Weights of a small GPT-style language model, trained from scratch on English Wikipedia: LayerNorm before each block.
MLP neurons of a small language model. Each row is named by its layer, matrix (up: input weights; down: output weights) and neuron, and shows model dimensions 144-207. Each number is 128 + 32 x the weight over its row's rms, rounded and kept within 0 to 255.
Before each neuron's rows, "fires on" lists the tokens most often at its 100 highest values on Wikipedia text that the model never trained on. A number after a token or word is its count.

fires on: " |" 37, "it" 9, "et" 7, "t" 4
L8.up636 [153 137 129 147 151 165 106  73 107 193 126 108 129  93  95 130 107 170 151 122 117 107 160 104 134 175 119 148 168 130 109 104  96 157 218 147  74 135 171 123 119  83 106 114 101 116 151 164  75 135 143  94 134 135  70 189 113 146 130 118  98 115 153 117]
L8.down636 [136 136 122 165 113 104 143 112 151 156 123 129 123  38 106 116 148 177 131 154 154 127 143 142  85 145 165 150 137  85 111 148  77 154  86 141 149 156  80 122 128 214  44  94 181 111  81 131 150 128 111 129 163 152 105 144  69 157 104 162  97  64 124  82]

fires on: " J" 52, " Em" 20, " most" 9
L5.up549 [ 87 139 157 149 175  86 122  81 101 140 107  86 132 138 159 190 140 139  70 108  91 173 120 140 175 113 134 127 138  80  50  70 123 175 171 171 184 122 123  58 162 108 156 118 168  93 119 183 105 178 183 157 138 109 184 134  91 103 179 112 113 149 149 130]
L5.down549 [213 148 150 134  94 150  86 110 188  86  93 167 102  60  98 119 156 114 168  95 147 180  83 138 178 177 128 113 107 156 153 149 102 163 156 137 111 165 142 128  62  88  97  95 123 125 102  69 121 122 132 156 128 112 110 119  96 118 141 121  85 120 166 135]

fires on: "'," 21, "," 15, ":" 15, "ion" 7, "ory" 7, "ome" 5
L4.up185 [124  91 125 116 139 136 108 161 104 149 134 138 174  89 104 134 142 112 161 167 145 132 101 196 126 149  80 160 128 128  12 218  85 106 166  83 121 141 153 132 204 140 164 148 164 111 102 110 110 150  85 109 149 157 162 144 101 105 150 138 158 128 116 141]
L4.down185 [124 124 115 139  93 182 142 154 119 101 153 122  89 188 101  94 122 142 144  95 152 203 111 110 155 123 139  74 109 106 138 114 172  66 107 137 143 122 130 121 126  55 115  78 120 129 136 107 138  84 103 102  89  97 127 145 118 150 135 119  89 145 134 123]

fires on: " to" 19, " at" 17, "|" 14, " in" 12, " of" 11, "=" 4
L4.up957 [100 135 156 162 138  91 123 127  80 158 136 116 204 105 144 121 151 135 102 152 154 148 149 143 126 126 111 150 125 169   7 134 143 147 245 108 133 159  74 121 148 179 145 192 161  76 136 109 105 131 112 129  88  96  73 130 120 123  95 165 104 180 157 120]
L4.down957 [ 75 175  98  97 143 173 103 128 189 122 149 117 111  86  99 173 129 133 128  73  92 163 127 119 127  95 157 124 111 105 141 117 167  81 136 146 121  95 114 140 169 138 130  76 125  78 117 176  67 100 153 134  87  69 117 172 146 118 116 129 108 142 133 140]

fires on: " a" 32, " prop" 9, "tain" 7, " the" 7, "Team" 5, ":" 5
L5.up1247 [125 172 124 162 129 103 162  76 128 176 109  92 125 179  98 194 188 142 138 135 157 101  92 168 124 155  75 146 101 109 172 121 100 149 173  95 116 137 120 141  93 130 163  86  95 111 123 135 123 108 100 151 151 131 185  90 130 110 130 129 129 139 125  38]
L5.down1247 [136 105 137 140  78 112 167 139  89 121 107 148 131 106 198 131 196  65 123 127 116 139 134 174 171 136 137 105  90 128 131 156  87 140 139 136 162 176  87 148 149 125 118 142 125 138 121  79 136 133  76 148 177 150  87  96 107 107 126  79 150 210  74 150]

fires on: " of" 19, " to" 12, "-" 12, " with" 10, "|" 7, "ely" 6
L4.up824 [116 135 106 130 109 111 115 138 116 143  71  89 137 163 165 198 169 140  99  71 197 143  94 193 105  85  89  99 152 168 139 168  69 138 151 100 104  90 165 138 135  89 108 140 172  78  91 134 118 145  97 187 121 142 110 141 112 131 127 128 150 135 133 111]
L4.down824 [102 171 169 150 148 180  56 181 120 168 142 130 156  74 159  90 143 175 126 103 111  98 124  94 151 176 125 141 143 136  94 169 125 116 104 131 155 134 110 114 148 164 154 139 129  67  80 160 182 113 125 131  86 145  96 198 135 198  75 136 218 143 142 114]

fires on: "," 27, "-" 24, "0" 5
L8.up1518 [127  72  60 121  70 193 122  47 118 192 132  89  89 131 138 116 113 134 123  70 142 123  90 144 154 138  90  95  84 118  75 101  95  81 162 102 119  78 123 173  78 135 160 106 142  82 153 172 115  67 167  68 118 158 103 144 112 146  68 134 126 116 140 158]
L8.down1518 [113 160 174 157 107 177 146 135 115 122 193 122 136 132 107 141 146 164 150 137 143 149  82 166 180 132 111 156 150 139 136 164 156 125 137 121 135  91  62 166 159 137 161  51 115 126 119 168 128  95  93 109  95 112 167  65  96 141 129 134  73 116 141 155]

fires on: "°" 14, "am" 10, " °" 7, "ol" 7, "im" 6, "c" 6
L4.up1090 [125 151 115 149 153  88 138 132 102 148 133 125 142 156 160 156 157 131 110  73  92 161  94 164 172 115 105  91  88  93 124 112 152 139  93 155  89 128 139 106 191 155 156 169 128 103 138  88  94 122 133 149 159 100 181  84 150 120 119 132 108 146 124 118]
L4.down1090 [124  58 185 173 132 132 154 159  35  82 196 132 123 124 166 125  76 154 117 146 109  97 154 103 119 138 136 109 192 115 157  98 140 132 126 127 156 120 145 122 127 127 150 122  72 111  57 135 128 141 128 170 110 139 134 116 130 185  81 100 113 144 104  98]

fires on: "-" 53, " Supreme" 9
L6.up390 [145 121  84 118 142 140 148 118 127 126 150  76 125  99 112 140 109 112  71 106 171 167 117 147 121 115 114 184 102  92  95 137 147  99 174 101 114 104 136 152  90 139  84 115 128  84  45 134 152  57 194 117 130 123 102 101  72 182 133 108 139 157 130 134]
L6.down390 [160 118 154 169 127  96 131 155  90 143 165 164  89 140 112 153 122 135 155 161 119 122 170 101 100 110 126  74 174 132 139 134 101 150  71 152 124  88 119 170 110 160 184 104  76  48 177 125 100 182 156 161 138 139 152 149 140 102 132 157  63  95 130 112]

fires on: " the" 13, " acc" 12, " of" 12, " Th" 11, " th" 6
L5.up1465 [180 143 178 178 129 114 115 124  83 126  31  97 131 173  71 140  79 146 112 124  98 179  86 136 112 119 166 100  98  84 103 152 151 103 162 148  80  79 118 129 123 140  79 117 105  44  92  88 152 103 104 140 128  86 154 122  87 132 148 105 124 144 143  56]
L5.down1465 [151 191 106 103 139 152 111 182 184 124  82 157 173 126 159 137 120 198  74  86 100 135  92 132 129 167 113 165  67 156 151 163 134 114 157 127 120 171 148 158 112  99 122 192  64 131 126 142 100 109 195 158  91 105 191 139 181 120 125 140 128 122 119 148]

fires on: " |" 38, ".S" 21, "UN" 9, "O" 5, "," 5, " appoint" 4
L5.up988 [104 172  69 140 110 166 119  57  94 129 141  54 105 101 107 113 145 123 161  71 166 130  84 132 122 109 122 148 110  83  95 184 148  83 122  92 145  87 114 106  92 188 141  83 157 100  91 184 119 119 127 113 124 108 152 141  96 137 147 128 136 164 167 138]
L5.down988 [104  84 187 143 106 128 180 158 161 153 155 178 148 154 121 158 116 159 124 154 125 184 168  88  75  96  81 112  95 147 148 127 124 141 161 128 113 136 161 120 182  99 138 151 101 151  93  82  97 120 141 106 135 159 104 116 137  88  62 138 112 104  77 123]

fires on: " put" 18, "ed" 15, " impro" 8, " reb" 8, "y" 7, " brought" 7
L5.up1322 [137  89 162 164 139 115 122 121 127 139 129  98 162 157 121 208 145 168  88 142 124 164  80 164 143  99 132 138  77  97  93  85 125 222 167 138 166 102 167 142 133  84 126 155 160  98  89 150  91 142 140 176 122 135 104 100 107 131 128 163 103 130  94 106]
L5.down1322 [ 64 107 114 137  92 131 107 189 127 143  96 127 126 137 141 134  96 127 169  94 104  85  68 100 129 122 230 165 161 133 151 131 137 128 108 119 142 139  97 191 120 123 103 111  92 138 146 168 118 134  98  94  99 175 123 147  64 187 175 136 112 201 157 168]

fires on: "ing" 23, "," 14, ":" 11, " –" 10, " are" 6
L4.up799 [ 67 169 139  64 134 163 105 114 145 134 124 145 130  63 126 128 152 165 103  80 124 151 110 112 152 164 107 107 141 126 119  84  91 126 118 138 160 161  83 124  65 108 101  87 142 147  79 113 124 106 130  93 114 119  97 182 121 126 170 135 169 128 140 160]
L4.down799 [111 139 153 173 130 110 129 104 158  41 141 141 155 170 153 168 118  76 165 136 169 126 134 130 113 148 137 174 197 112 163  95  72  97 189 135 113 167  95 134 125 175  91 130 166 122 132  89 147 119 124 131 156 136 131  98  90 180  70  93  96 117 174 103]

fires on: " of" 10, "-" 10, "st" 9, " as" 9, " Pr" 8, " to" 7
L4.up213 [104 105 181 129 102  87 112 175 128 125 127  94  90 159  61 181 152  78 120 121 225 152  72 121 153  86 114 120 106 169 127 155 145 145 131 126 118 113 113 100 104 176 153 163 112  89 104 109 134 160 131 117 142 150 117 115 109 185 208 178 141 149 136 159]
L4.down213 [143 151  82 148 123 144 118 207 202  46  74 181 123  72 188  68  81 192 186 112  77 152 108 174 175 136 159 108 158 140 138  93 143 104 103  67 131 144 187 184  96 160  97 139  86 101 124 152 171 154 117 145 132 128 174 163 179 107 120 132 220 107 130 105]

fires on: " che" 13, " get" 12, " reb" 11, " put" 8, " how" 6, " got" 6
L5.up1225 [122 130 149 130 181 127 121 115 117 127  80  80 124 174  91 154 156 133 173 211 169 139 128 163 114  68 107 141 113 152 110 106 132 139 151  84 148 156 205 175 195 170 159 149 164 120 144 101  98 102 110 157 110 120  88  85 112 135 172 126 149 152 102  81]
L5.down1225 [109 122  77 111  64 174 143 137 122 110 120 169 133 177 145 157 183 112 147 145 141 104 167  71 149  90 149 135 124 139 181 153  65 122 126 117  82 123 150 135  43  99  66 148 139 106 189  86  96 143 174  62  98 149  97 122 117 110 100 143 159 141 146 127]

fires on: " of" 37, " Mah" 7, "edy" 6, " Ha" 4
L4.up407 [129 138 144 136 186 112 100 157  68 123 124 110  73 114 119 185  87  94 109  99 145 122 146 113 131 107 107 146 161 148 130  68 114 153 118 152  63 124  57  88 176 106 117  87 107 102 164 146 105 108 184  93 147 113 134 150  60 164 131 107 104 182 145 147]
L4.down407 [126 139 109 119 155 172 122 101 170 115 118 124 163 140 135 131  55 129  82 144 117 167 139 205  74 158 151 183 143 143 195 106 189 121 163  84  75 117  66 107 103 112 132 124 139 126 153  79  77 139 145 119 115 117 171 125 105 132 166 117  76 116 131  83]

fires on: "," 59, " Cl" 16, " Tr" 10, ")," 5, " with" 5
L4.up600 [139 147 136  70  68  56 137 106 108 218 141 109 126 114 103 141 140  88 143  73 179 140  93 178 168 106  76 109  55 162 108 144 148  77 196  78 106  68 133 136 140 124 110  90 133 123 136 129 110 106 137 100 131 137 138 138 148 122 112 119 123 112 123 146]
L4.down600 [104 108 112  61 179 125 144 109 159 165 139 160 127 114 137  99  86  92 164 120 116 121 163 110 178 138 122 124 155 140 100 110 167 111 138 128 145 159 126 187 114 163  85 116  99 175 157 164 148 121  58 144 108 108 155 124 102 156  90 114 208 197 129 191]

fires on: "n" 24, "N" 13, "G" 7, "an" 6, " J" 6
L4.up279 [ 89 106 149 119 123 117 141 102  92 151 114 121 176 123 121 147 178 108  80  93 160 149 131 148 158  70  76 128 142 124  89 113 160 168 143 124 149  89 133 109 173 102 100 150 116 130 153 148  69 158 110 141 100 156 133 193  82 146 156 104  76 153 110 133]
L4.down279 [165 160 134 115 136 124 103 161 156 147 157 125  82 129  83 151 194 114 109  76 126 141 119 112 170 160  53 104 142 151 103 151 131 126 133 113 145 117 135 132 122  95 145 116 163  89 101  91  91 156  97 166 164 127 122 104 126 183 167 181 151  37 112 117]

fires on: " D" 60, "r" 25, "l" 5, " Fr" 4
L5.up666 [197 112 176 137 108 141 106 101 156 153 134 127 157 160 144 147  99  89 113 135 151 126 101 184 162 118 104  62 103 133 111 123 154 151 132 110 136  76 104  84  90  88 133 124 139 124  75  93 102 190 177 156 134 100 124 130 120 121 138 113 126 155 221 121]
L5.down666 [135 106 137 118 108  85 167 171 149 143 106 176  83 181 178 119  71 154 129  69 155  99 148  87  61 162 116 131 161 139 132 155  88  99 128  99 114 144 131 133 148  37 147  99 126 157 164 132  84 147 142 117  86 134 106 163  93 116 141 242  92 103 107  65]

fires on: " of" 20, " during" 13, "'s" 7, "'" 7, "ig" 4, "ist" 4
L6.up909 [115 115 120 157  61 127 121 155 136 109 152 102 116 145 128 138 193  78 141 165 136 149 100 152 104 161  97 111 148 103 145  73 120  98 124 176 122 126 128 137 122 128  86 168 132 173  80 125 147  90  89  75 115  81 148  93  82 222  94 102 144  79 187 140]
L6.down909 [113 131 101 119 172  91 109 149  83 126 165 134  89  87 102  94  95 112 136  89  99  78 108 107 133 145 179 151 143 151  91 155 139 149 113 151 132 139 105  85 148 124 115 104 122 118 156 173 163 133 135  72 134 139 131 169 178 138 154 127 150 172 114 182]

fires on: " of" 68, "." 32
L5.up510 [ 98 158 110 129 184 177 167  84 114 103 106  99 137 129  92 145 162 125 103  99 164 180 175 157 188 118 124 177 147 100 125 109 182 146 154 121  49 141 115 115 160  77 140 100 126 124 126  75 117 157 158  70 101  78 154 108  89  97 134 129 133 142  79 100]
L5.down510 [163 135 156 129 197  73 129 118 104 102 146 111 139 152 106 126 113  96 101 141 106 114  93 123 178 126 104 155 118  62 213 155 184 144 112 115  83 165 154 152 157 109 174 136  93 104  90 190 124 209 122 139 143  77 128 141  77 138  94 148 112  73 111 162]

fires on: " to" 21, "\n\n" 19, " comm" 14, " before" 7, " |\n" 6, " would" 5
L6.up489 [172 174 149  43 157 142  84  82 138 103 108  82 106 161 149 147  90 134 111 148 146 146 143 141  94 190 115 116  63 117 145  83 141 123 156 115 136 119 147 119 149  64 173  81 116  52 143  89  79 137 155  73 112  72 114 123 126 140 148 144 108 138 139  78]
L6.down489 [112 114 148 158 102 157  94 122 156 122 110 103 151 100 101 109 178 175 138  88 170 128 106 126 171  96 159  89 161 152 134 149 168 150 110 120  90 129 141 151 111 172 132  80 128 196  90 155 142  75 111 170 143 125 110 144  72 107  91 110  57 145  17 103]

fires on: "a" 13, " of" 12, "°" 8, " Ca" 7, "im" 7, "us" 6
L4.up462 [169 100 122 171 128  69 160 112 138 151 136  84  85 150 133 126 144 138 131 145 198 121 116 162 164 125 122 146 123 110 135 169 105 167 104 145  69 190 118  31 127 167 171 107 191  75  85 101 119 166 133 124 181  99 175 104 139 132 141 125 137 163 142 125]
L4.down462 [ 85 164 175 161 150 146 135 132 149 106 127 156 138 109 118 115 131 135 169 129  43  75 132  92 123 105 124  60 168 182 134  78 134 134  86  89 200 191 146 181 126 168 122 123 105 122  70 156 155 100  66 160 158  83 109 175  90 180 106 145 163 132 156 190]

fires on: "t" 28, "is" 12, "en" 8, "es" 7, "as" 6, "s" 5
L6.up1056 [153 115 131 113 129 115 106  77 143 165 133 117 118 112  73 106 157 192  83 143 154 131 114 207 169  93 117 154 155 180  59 128 110 133 123 149 112  84  83  51 114 119 190 111 115 121 124 133 114 150  90  77 133 132 108  96 117 108 139 118  55 112 147 155]
L6.down1056 [125 150  88 166 106 116 167 176 135 123 115 201 121 107  91 111 107 157 163  81  96 182 156  59 113 128 129 159 197 158 141 133 136 139  76 162 160 127 117  93 109 200 133 162  71 139  33 105  74 131 159 167 129 168  87  46 208  88 124 157 106 115 142 174]

fires on: "," 29, " (" 17, "." 16, "\"" 4, " life" 4, " career" 4
L6.up1101 [102 104 161 135  76 166 122  87  95 132 172 102 130 188 151 207 124  90 142 161 144 112 176 142  73 136 164 143 159 193  65 149 138 124 115 108 129  93  87 168 149 102 202 137  88  64 112 163  97 120 127 118 126 108  39 154  98  84 127  69 136 216 185 103]
L6.down1101 [136 173 118 181 142 124 115 141 118 114  89 166 147  99  62 107 179 134 115 135 108 132 121 134 186 135 139 137 116  84 193 124 159 175 155 113 131 145 132 103 134 103 133 124 148 202 117 159 184 119  83 124 139 159 120 101 128 158  75 212 157 136  64 183]

fires on: "," 34, ";" 10, " to" 6
L5.up1378 [156 121  83 112 162 177  96 135 103 140 120  92 142 118 161 136 127  62 131 206 154 154 138 129  93 151 116  78 156 121  54 126 108 160 129 106 154 103 127 161 186  90 154 167 130  95 158  93  87 142 120 115 115 111  60 127 109 164 138 105 130 149 136 127]
L5.down1378 [125 116 177 179  99 190  98  96 182 147  85 160 153 147  69 112 116  94 159  79 136 180 136 115 132 143 159 100 129 113 178 154 130  95 143 131 104 153 129 109 126 155 141 111 171 132  92 158 114 121 108 134 141 119 160 109 167  86 171 129 114  98 138 125]

fires on: "en" 13, " Jan" 12, "an" 8, " Sen" 8, " Van" 8, " Army" 7
L4.up625 [124 112 100 127 146 152 155  72 122 152 131 124  76 118  94  96 149 130  87 110 144 151 131 136  74  86 114  71 116 154 151 112 152  79 189  97 124 125 196  84 114  85 119  93 150 123 121 102 138 144 154 120  84 109 131 112  86  79 179 150 122 105 161  90]
L4.down625 [121 160 119  52 101  54 187 185 144  98 132  86 144 135 167 116  94 143 151 139 103 138 150 106 190 112  97 116 190  75 115 150 145 182 109 152 166 114 141  93 132 171 149 124 122  75  98  72 163 104 117 166 181 165  82 120  77 108 115 124 105 185 136  94]

fires on: "n" 21, " |" 18, ";" 11, "c" 8, "v" 7, " br" 6
L6.up725 [ 98 112 163  55 116 152  57  99 107 153 116 122  95 101 108 105 182  97 104 132 185 163 138 161 172 128 106 120 157 126 107  86  96  84 131  98 161 118 122 189 149 105 114 163 140  92 148 140 102 147 157 110 126 145 109 133  54 136 141 101 127 126 127 140]
L6.down725 [104 127 152 120 160 167 140 126 205 162 113 155  91 146 190  95 129 123 184 104 124 144  81 123 110 123 165 120  83 113 121 114 156 185 134  88 114 134  95 116 118 153 144 193 115 155 113  85 127  88  92 183 113  75 135  73 183 115  99 164 127  96 147  90]

fires on: ".\n\n" 24, "." 18, " (" 11, "\n\n" 9
L8.up554 [172 108  40 114  86 150 163  85  53 104 127 104 107 132  82 109 138 110 184  91 114 136 141 169 137 150 110 138 129 153  91  90  88 165 102 123  96 121  97  51 122 110 163  85 144  83  83 118 119  86 171 178 138  84 201 100 127 199 130  96  97 161 108 115]
L8.down554 [112 117 166 102 163 120 178 167 121 150 109 140 134 123 131 162  96 176 106 137 146 143 116 157 133 129 148 126 108 154 125 150 115 136 176 169 142 127 121 146 172 157 105 151 123 115 154 141  47 128 136 108 115 183 131 159 109 100 160 202  29 167  88  96]

fires on: ".\n\n" 23, " of" 17, ";\n" 7, "|" 6, " now" 5
L5.up436 [139 136 172  83  99 102 101 101 108 152  68  57 166 156 144 160 126 154  60  92 160 186 155 129  76 116 138  98 137 128 117 175  91 153 151 120 130 108 108 122 132  89 178 166  79  88 114 149 158  96  94 114 164 157 151 125 128 125  90 144 132 174 143  72]
L5.down436 [176 117 125 105 143 120  71 134 127  57 113 116 118 109 165  85  96 126 145 123 102  55  89 101 165 116 123 149 145 150 112 111 131 112  83 158 106 124  95 107  86 148  68  68 140 127  90 142 171 120 157 153 101 111 116 133 134 153  93  70 200 119  54 154]

fires on: "," 27, " ro" 17, " the" 9, " to" 5, " bro" 4
L6.up3 [132 125  95  56 139  99 106 129 106 163 102 106 159 163 116 144 138  76 128  85 149 113 133 104  58 101  95 136 127  77 111  89  96 131 140 164 114  92 110 120 106  90 130 131 135 107 112  88 133 100 195 126 203 130 122 171  94 174  79 130 122 116 111 134]
L6.down3 [121  98  90 126  94 132 101  54  36 188 104 125  65  95 113 126 128  99 194 114 117 140 113 181 117 133 104 142 166 103 126 134 161  92 153  88 140 149 113  85 133 167 148  72 125 101 144 108 120 115  82  73  96 150 166 129 118 160  76 153 130 103 156 127]

fires on: " of" 64, " for" 15, "'" 13, " in" 7
L4.up129 [167 108 118 137 125 121 107 128  90 124 117 133 126 164  98 142 133 172 109  68 148 145 109 139 116 104 111 123  32 116 131  77  86 179 127  74 131 150 139  66  87  69 158 122 118  69  94 136  84 151 114 136 139 112 152 133 135 156  90 119 121 149  99  97]
L4.down129 [146 162 119  93  58 134 120 125 104 133  87 108 168 145 121 107 174 111  87 124 125 145 110 143 196  96  72 149 124  98 130  95 118 109 130  43 142 103 124 107 137 122 150 191 155  52  94 164  78 149 108 161 130  93 128 208 121 143 121  97  86 160 141 111]

fires on: " gr" 20, " ass" 18, "–" 8, "tal" 8, " of" 5, "ial" 5
L5.up566 [120  88 126 153 120  75 119 196 103 111 158 125 115 110 127 145 116  58  77 123 183 133 147 119 132 151 110 175 105 124 155 125  81 145 141 147 162 148 121  73 170 156 157 196 135 115  97 122 148 120 204 105 157 154 174 136 113 191 192 139 110 150 149  91]
L5.down566 [180 114 103 103  98 155 182 182 200 141 106 135  98 141 174  85  65 161 152 146 162 153 146  73 117 130 126 159  93 114 151 165 156 142 160 136 120 139 189 207 105 100  40 136 121 129  81 137 124 114 100 125 138 125 138 172 127 117 145 139 114 120 144 121]

fires on: "ut" 19, "at" 16, "et" 13, "act" 8
L5.up295 [165 128 134 141  92 146  85 122 126 161  78 155 117 153 136 117 107 154 116 115 121 188  83 149 100 135 136 146  87 149 138 141 142  97 136 101  45 153  71 153 125  68 111 100 136 115  76 146  88 129  99 134 126  91  96 195 107  85 125 111  19 145 129 137]
L5.down295 [101 124 111 129 129 162 193 116 135 153 162 145  95 131 138  57  92 158 193 102 101  93 134 154 106 145 151  97 109 100 131 160 151 186 129 124  81 188  82 105 115 125 173 117 158  71 104 135 103 168 113 149 165 146 134 143 109 103  91 168 171 103 172 118]

fires on: " No" 33, "11" 11, " " 6, "6" 5, " no" 5
L8.up932 [199 103 190  75  69 139 161 119  85 142 117  80 136 162 118 132 114 141 100 130 200 134 120 195 144  99  92 106 112 120 170 155 174 168 136 149  78 122 106 145  70 121 131  66  79  97 192 116 132 168 115 131 144 100 132 138 156  88 137 132 149 108 132 120]
L8.down932 [143  74 110 117 152  90 121  70 166 114 168 110 175  91 187 167 157 121 191 152 135 127 114 104 128 167 140  85 145 136 122 150 135 116  98 141 145 108 185  84 169 127 140 149 144 113  95 169 102 112 116 144 163 130  92 112 166 179 140  66 134 127  86 144]

fires on: "," 18, "%" 16, ":" 14, " the" 13, "erm" 9, "ebr" 6
L5.up901 [117 170 127  79 130 121 165 160  84 113 113  63  90 139  96 126  79 148 152  99 191 117  68 166 110 137 104 134 102 163 111 114 173 110 142 163 131 153  49  82 128 164 179 195 106  87 157 121 132 147 141  62 115 124  98 124 139 142 135 133 113 130 135 121]
L5.down901 [172 125 163 145 162 151 162 119 163 108 107 147  82 114 109 130 109 155 132 166 183  76 140 110 191 122 133 138 124 148 150  94 147 172 157 134 120 134 163 164 115 171 149 157 166 107  79  67 191 161 119 142 140 172 117 166 135  83  62 139 157 105  82 119]

fires on: " " 30, " a" 10, " n" 9, " c" 7, " et" 4, " to" 4
L8.up611 [ 82 180  91  55 134 109 139 121 102 134 131 116 121  96  96 154 182 123 134 174 173 114 162 149 100 111  93 210 120 162 148 215  43  92 151  87 113 104  95  67 173 158 168 129 110  73  57 100 127 159 144 119  98 127  97 102 148 117 161  80 132 161 200 110]
L8.down611 [147 178 124 116 109 103 129 129 153 103 135 158  74 132 114 118 154 102  79 116 128 115 176 119  83 163 138 120 122 135 114 150 136  92  76 160  93 129 126 122 153 118  80 103 194  87 123  92  98 118 121 122 164 170 205 130 142 184 118  72 109 113 119 138]

fires on: " to" 15, "ical" 12, " of" 10, "en" 8, "ial" 7, " full" 5
L4.up1511 [158  91 108  83 111 103 177 196  86 158 147 107 134 105  89 138  85 131 138 159 170  94 125 131 120  78  29 115 126 102 121 139  90 181 149 124 152 173 161 136 120 117 165 129 167 114 115 167 124 185 156  75 154 122 172 145  94 208 140 136 130 124 131 164]
L4.down1511 [ 69 147 153 103 118 164 119 214 151  82  95 113 117 111 151 139  86 118 102 133 139 113 147  46  88  73 165 158 106 146 136 109 131 110 117 128  88 113 203 158 107 133 112 189  94  88 142 154 163 143 110  53 139 142 133 209 132  80 115 139 186 131 156  81]

fires on: "t" 32, "it" 12, "vert" 9, "art" 6, "tt" 6
L4.up567 [184 126 104 104 142 108 144  77  47 217 121  93 126 142  81  94 105 163 124 117 182 192 120 172 122 103  84 129 126 163 135  84 120 113 170 133  99 109 123 106 109 175 114 130 142 113 160 151 109  93 145  81 116  43  89 165 125 111 134 126 113  91 131 115]
L4.down567 [115 157 122 134 101 130 158 145 159 132 132 115 152 125 157  59  84 101  98 105 152 116 152 149 205  65 144 165 159  95 107 138 100 159  81 113 109  84 143  96  51 139 160 120 141  70 124 140 133 197  98 111 130 144  99  93 117 147 125 173 103  93 136  52]

fires on: " un" 56, " a" 19, " Un" 9, ":" 5
L6.up289 [167 170 142 113 108 128 134 122 148 177  96  83 111 168  97 103 152 117 160 127 159 154 141 161 120  72  89 133 115 155 150 124 107 157 146 160 126 132 143 140  86 133 105 158 103  94 164  98 113  82  66  84 158 158 111 120 117  50 105  75 103 148 120  79]
L6.down289 [177 137 135 111 122 102 157 155 105 114 138 106 148 127 177 132 160 111 174 137 110 145 153 107 177  76 102 130 122 147  63 133 129  89 138 131 171 160 120 129 121 123 133 101  88 108 121 153 133 159  98 127  98 148 101 143 162 103 160 100  85 151 120 164]

fires on: "ic" 15, "-m" 12, " rep" 10, " comp" 8, "erm" 7, "," 7
L4.up1159 [106 151 138  68 123 140 109 111  92 163 128  78 158 104 112 144  87 106 138  58 159 172  79 135 151 175  57 117  73 133  85 146 132 141 137 127 145 157 125 127  97 166 186 106  65  91 113 184 122 118  79  92 122 141 150 138 155 149 138 147 118 194 143  85]
L4.down1159 [156  99 149 166 118 158 111 106 173 156 126 177 100 151 154  83 194 156 110 136 170 129 140 121 150  61 180 107 162 108 124 154 159 182 106 176 124  94 152 140 130 142  71 142 176 113 144 112 143 101 126 102 107 165 138  77  91 103 119 115 136 143 117 146]

fires on: "ous" 28, "'s" 14, "ial" 12, "ing" 9, "cl" 6, " in" 4
L4.up818 [136 105 128 178 150 141 119 117 165 134  66  95 141 117  77 153  76  86  82  99 164 195 150 188 124 150 104 159 115 122 118 120  98 142 155  53  83 182 177 118 144 118 128 115 181 117 154 179 134  93 141 143 158  72 100  86 112 103 158 117 157 144 126  49]
L4.down818 [ 71 121  90 123 156 145 146 170 124 136 114  83 121 158 133 187  97 114  92 118 112 125  58 127  79 148  72 114 109 252 122 108 114 124 106 132  69 156 150  82 183 117 125 133 133 128 121 125 111 110  93  75  89 138 156 143 121 175 109 104 115 140 112 172]

fires on: "l" 14, "N" 13, "r" 12, "ol" 7, " col" 5
L6.up771 [180  91 156 135 160  59 134 117 128 139  93 121 200 158 140 156 132  16  76 130 135 104 137 118 171 100 165 121 119 123 142 118 152 151 141 111  99  73 115 156 121  86  80 134 104 120  65  96 109 153 123 144 159  75 110 163 135 111 114 124 106 178 143 131]
L6.down771 [ 72 151 142 107  62  77 105 132 147 112 133 137  97 176 150  78 121 173 138 107 151 125 163 137 127 139  56 123  79 128 176 108 121 103 129 114 137 121 184 114 159 140 125 122 131 169 160 110 143  80 128 174 158 160 148 104 165 184 162 138  34 175 107 163]

fires on: "-" 64, " of" 29, "/" 5
L5.up745 [100 140 124 137 143 110 134 105  82 143 162 118 146 152  84 125 158 127 103  63 153 172 150 174 144  78  99 207 125 172 139 144  99 154 133 122  85 142  71  64 137  64 152 102  73  76 133 163 107 130 171  64  64 119 140 171  55 108 107 146 129 130 149 142]
L5.down745 [148 166  79  60 148 153 122 131 178 112 101 125 147 161 149 146 114  92 172 131 134 183 124 154 126  80  73 171 180 154 126 127 126 186 117  92 146 150 114 120  89 108  95 152 156  63  47 164 139 159 110 123 119  91 122 103  81 121  70 145  95 117 153 118]

fires on: "," 67, ";" 10, " as" 8, ")," 6, "avi" 5
L6.up473 [163 103  88  56  89 100 102 131  82 135 169 119 172 112 111 163 126 134  58 115  91 113 120 153 148 105  73 118 123  84 135 112  79  64 121 137 176  85  96 144 120 112 135 101 124  97 109 166  89 136 114  67 141 138 148 209 133 167  78 134 119  97 133 118]
L6.down473 [106 127  84 171  90 135 127 121 154 117 132 174 170 150  97 164  75 172 139 129 180 147 138 122 129 112 129 147  65 125 113 122 111 105 147 130 152 134 159 113 154 106 124 110 116 124 113  87 164  66 148 170 159  67 131  89 140 131 103 147 161 103 115 126]